{"num_hidden_layers": 8, "hidden_size": 256, "num_attention_heads": 6, "num_key_value_heads": 6, "head_dim": 64, "intermediate_size": 1024, "vocab_size": 8192, "hidden_act": "geglu", "norm": "rmsnorm", "norm_place": "peri", "norm_eps": 1e-06, "positions": "rope", "rope_theta": 81900.0, "rope_fraction": 1.0, "qk_norm": false, "attn_scale": 0.125, "bias": "none", "tie_word_embeddings": true, "parallel_block": false, "extras": ["capped logits"], "init": "uniform", "init_std_qkv": 0.0252, "init_std_o": 0.00514, "init_std_up": 0.0252, "init_std_down": 0.00315, "init_out_by_depth": true, "optimizer": "adam_variant", "learning_rate": 0.00122, "beta1": 0.9, "beta2": 0.95, "weight_decay": 0.23, "lr_head": 0.0117, "max_grad_norm": 0.5, "warmup_steps": 217, "schedule": "wsd", "decay_fraction": 1.0, "decay_shape": "pow", "final_lr_fraction": 0.1, "batch_tokens": 131072, "max_seq_len": 512, "doc_mask": true, "train_tokens": 868100000, "max_steps": 6624, "dataset": "wikipedia_en"}
MLP neurons of a small language model. Each row is named by its layer, matrix (down: output weights) and neuron, and shows model dimensions 0-95. Each number is 500 + 50 x the weight over its row's rms, rounded and kept within 0 to 999. Numbers have three digits each. A neuron's up and down rows have the sign that makes its largest values positive.
A block is one neuron, or neurons of one layer that tend to fire together. After each block is what it responds to, as a language model described it from the Wikipedia text at the highest values.

L2.down157:419396464490566472568452427522507514550452490503483476562537461542405481492462495469512488518436459517557519502439471434479487498540492541445491651469479510514542426558454484518477467474510479535484464556416521494460456451563531484531514454422473526441486594519472421452467505601534559551
Description: Final word-piece of a multi-token proper name, usually a surname, often before a table bar or parenthesis, e.g. Poyn-ter, Schein-er, B-aker.

L3.down270:514509329408554481495560507548453414424572514525492558585533449475483501490503468571489473514455520494512578454404500506462479507490492529443577497608500569551504492499488462543608528533497480545533537571411455467499437485538431394509554500455591416495536486543518573535489523434531533520
L3.down315:481533402560457525575530534583402444393497491535515500420435423473481544529551462397507506540457588454495462523455384473431460474509512454502415476555461491424451484521507547445436412537512499495574608632526458478539447576476547490536538393517552487480494559445550497488487624528497511483
L3.down325:463521333506444587560473419527505444503477536547545508551443573506453617494488482398529470457516433427541586491483450378613441489522434476589551534449490425463572533489509480523556439438461491553514554514492468507513499489571513609453445533517353417420534488475483430518538537531543570514
L3.down643:551513475467469548509568541401508435543466423547465460455493485429580494432484554483562559452513473545607532425562507459483442527454473502509501601529476423498526495540559489432582474569520552536425572459426547505525511545528495483554473521497470510485597591490509541431581584469439487444
Description: Final word-piece of a multi-token personal surname, often in tables or lists before a bar, parenthesis or dash, e.g. Gerr-ard, Rob-inson, Hib-ler.

L4.down52:499469629500501506511510539529508512393590458557438423547392489527582525484520552492479437562560427427528460540537457522541557485387459436495559503455557538600458522562592500482509391499523514484452509489519541505425510486497462439491564479460435576543483474520509588417414527420413527503
L4.down111:490480413511492501447517415522498434494496497563486458514452575453590488528486534494541469452645570621501527450528520521529519535507524559506476533576495486405508489607508439522493458422546517482626554605613444451461521531413601431486473542503523459561529480528512510410454474595476530565
L4.down141:598485343462540453508603466551438502453444491582484500444429526561463594489365625532585544518502549475503602476504537545494496470538469590496508462571426468419529533520518470477529507531502559542571410480454495497513447448546539510550472481463626530504540417524505464535567497501479449563
L4.down227:537501489550489412502498603505492558465510478524478435466511519549435464498472623571479545506541428465493495435501443399425552458435501437477483574542404496617536509515457420530537433448545551435486537460540505361474620531527448559488473479468416486518439392511524581416519511475514472563
L4.down269:493491291519513406492616421502541469559505561548413466494470494531538574480433438533450539501489561450478593500473517575556495454444511577484588505484528374519505523494551456487517561431501506520520549450458473502465519482528542491474520551530513529570549538461452512571536575548575530454
L4.down290:454486197485494453552593536519561435535516560500558477519505497515510529559449547481494543485490554420563549506483522309535446558502426562533506457469481498500490481477458416479518529495542519523498504486486408444534458553533445441457385418477466531517492443569506540572517423458492509433
L4.down303:473477468510567499497613533439482477466431511527572535544610443483472479504464498435533657501460531503500470558473473554451372378501420553474505415514511567476542570574564435491480675515493564561500471576534584505570507469532490482506523531516574469570494593467502518506454608555585560501
L4.down392:548538424491452505540515448484514486505514498509545503490518535521595544559480540474502523480529593470460484438513473438469560466526472493526556513587545472360490577452504538532537496521458450593534565441465559564516511483626509460490476551437474513471469531546564559548547474490490405548
L4.down505:630516561528462509485544527520509532540507535534476467500493543512600444459490497563557485495427547439548542580446463612471466455582488438526501527478506544456530519523591529428447487545514421546442511503487413447446513454483475509467371416471535549553531453558559493481483462439492448455
L4.down603:441528497462550608546466510512460435555509564536534479562564444595547533501506526560480459546530469430633552548506539511384414475583521479523575450452487528513511506607495493487465539599520634488498444506510453582536526524503522577556525463527475459497468473534499537530611471493549477455
L4.down643:527547441493509477487482558529487419551482479561521483502441490460495510480511400439542507530556470520437488528507509537530604476491450406546570525537505431477522473456501474470501549457564446565427424497480485541516496488457514508451405560543571522543573485472573500489596552491458459510
L4.down653:584486449522470449471604499446408565509461526576434483481489525511437571516439491443447585489493507459470507527415515575473519480346492506468490441508525588447545509581521493424441532497525429514500469473475431514451472483474489542494485558625408474422569543576572531463504594518512512497
L4.down743:587448560501539518402470574458539426493517571525473520551507497425489459510490527544527517528585519422489501490447532488484530503497480475542445579519422554431569434525480453564428626540456507460407564474537418528514539469452522448487530370471511550531469535551495561468493468605554430523
L4.down899:590529541510495496454564492460430513390457562491456526492528467515449466541609551549536492540586480392551496535471533442516571468489373516426563521537450522493494461489508471398434465553545639477456567457459538551489514535425446460574451476515512521483493425446525500442554485492467492509
L4.down935:449549494458538505556413499520538453497590496513471483528538480569543475503353492460465490541527524431542502471543519541502605432494507519543516503495546464409490524551464582425540438495592472533526432504505432517517437504594489411539555492538483424527513432612496512531529396476507474467
L4.down1011:522456386501522559401551506507520560523493498447487460484419528414570479363443558524474559441497487385505454530430444489498463529453537513476487535479563427476398464549525522464496491457499514506496524477467537508537415565565366526465537439437514457471460446426486529512605430370411509476
Description: Last or middle pieces of split surnames, often Germanic or Central European, mostly in sports or results tables before a pipe or parenthesis, e.g. Mül-ler, Ste-cher, Sch-ulze, Dell-inger.

L3.down345:552418481500577477526533581610473507546556516521579588453466492529460545459474598397540482574503507488471590578520514524507547471477479504520588603622472483589509511386407537506535505455531471450544468465502572643591576448452483513437522434497519552579529575535423486495508537516516549495
L3.down576:512471468379514523542476479493486495556432463448572565481592470532514496589496499557503580505561466557507407523519503494519528440551508482477510499500522415497468558528486567442509470536597463472543509573470465474524545544483484415492612509555432506477360457502547495460505481551505559535
L3.down685:453474537563433491444535436451505532504510546508423549505490522525530602527566480497443474541470512489517417450561463531383447561591513474443542502521479481480500417482392486494504535548525479434540530451492486577491549466542490553552482559450460538475537513503492555370484427471424468493
L3.down778:420450508538496479534599540471570446553499435455503422486425449518578525543417581511325451451594524459500475590504399523498520416608431502474490449440474469461519489437557438516519559517559535567486535513407491424529502576499495538461503515434547545525493565474528448507509517534509462533
Description: Numbers closing a range or score, chiefly the second year in sports seasons like 2008–09, also scores 1–0 and table cells before "|"; weaker on word-initial "sh" (shape, shrine, shots).

L4.down12:498448446542572441464523400480520457483466536561409505506523502509586525462521502530620570578487498543588473491562461559419528574507473445519541514481581482446480484519526451516534541497586469487508394491510503472557561569496536443504541432533521459412563490473489518490489541484547565485
L4.down296:515547508463577470486492586538457496513489507501579433582552504474494597503395414487532547435515517472494541494531496479492388474459555500549553417526568502556506559468443533447558521474529546418534432532486538471486467532572540479420473498483547532488533585536540549511471568519491459524
L4.down310:485508458449500380459486473515543521446580492554535401510516479468530479463479490577535528513474531565442477476503459506440527404496535437586583458496467429557493503546522439407452484583520529585550476592510483457484481508551445588492473492536574535564546457432467444460481513633417446599
L4.down351:492519375416507510511510554573552522598485488497374531607485494526502497471420501481451516426521493462462468605468544471549483555474525501478487512440459506524483584576578469480553500606526457540439447534526456573480619509450456539494432539554564474488481486452506508528493535462498425448
L4.down368:504470474448437468543490467513484529472478499407569512553537591448508465513507483476594480467540505531535455558449522635489422491500540524547436509508528518493505548512595519515509544529456526568476509510503490480442554561514583454382484507414475506460582471479570503490502541422487523586
L4.down584:534537465531425415490471473525592496504518499509487502443514441518477480521595532513520487486505523479508480462559512623409418446525525510476605381486508455459517464504538584557437579394546498532437598457432556446440451540459468492470397578569470481583483515484447473494433502481526466480
L4.down593:539524464505588442547437493496480452624527519477485499430528539532534444542490515468526455495479520554464489548551471568483509455498499571470607449644549530534533552536478413502555500494607476464470316427452501527507574472433585520504550493562515541500470539505487502531520535559535562504
L4.down694:555479302528499518552490487591552561526576596648485486551469563505540555539489492463490524491456549405501544543369524416601496460487432497492521530461493499479484519380523419518501477470513514530468496506538491531586529608489484469388395434491525600548548488515526517432564539532504520470
L4.down815:502503477532541471521550439466427509543483551442487508425479469442540539457496515529574521474563433484560554440486427524560418475620526444465456420409462517502538459519544512473420518528531505468523412520530539457510531496530476527528526516526577578568531407490454501542450431551427397558
L4.down818:545451560527413452500488475533546478565525495482585491452511464525471485388552506494444476548498565485477522473501470537578440484500556440515509560587451576442495575443510466446529506621533453525483458546473533483439472542541530609396477525525519583556484546442620470519651595498449563615
L4.down821:390494600489478510484503569472517494438459418449601451585504480444587472446538490529482480554517524517423678511538425481510467574504463553474570502429431431499589544491469461609440494468422590433575496579540501438414489483557510446538459469496495428467486509508526542528548469603487486536
L4.down829:531535589591433485430478406504513484522487462553479556473463462480426457525521469572429525517546500499567561478449441448529629496497522445530587470546474357446537425464516497559440476419502497441485482455437494511526540586426469478523470472455422496553564448531504518520445456458446418444
L4.down872:455630449517433583514478508484558404411545522531448538532523499531355497533451482511564449472527437446538449467514510557467391505498562529511568434430585543543502525474517547540577486420509497455551425636551454417543484449516472495551556543539534466535537498512487508446558429569516497534
L4.down936:423464284596459532535615555512466434490486493540497524488519504535494610419596541477471467523537524469471508522603626440497483450515508440406510480513471570554437528439471529496461510578537539474497526504470459460502529541515521567442492504511534555506530535416474446559422571515482545481
L4.down1002:537463596505526493561470443530559455467555483552588482507490478449554416409565477494439473502458441374431503565534530533418518607431523491518487501472512496490461486543465537466546475421429468578570498548430458435514514460536488512464448500463494510513512420568537456505591499503527459519
L4.down1010:481405437475463362423447549433589507523503502553451588490461510537541439496478453454508452502577583454506501547391555563433503423497472555485467518450427465490619494487408415428552455493443488512497377533464516450581484510533603502544506586420443541486443502502485398507464553484538509422
Description: Numbers and event-qualifier tokens in sports results text, marking scores, counts and event names: 4–1, scored 27 goals, men's 200 m, sabre individual.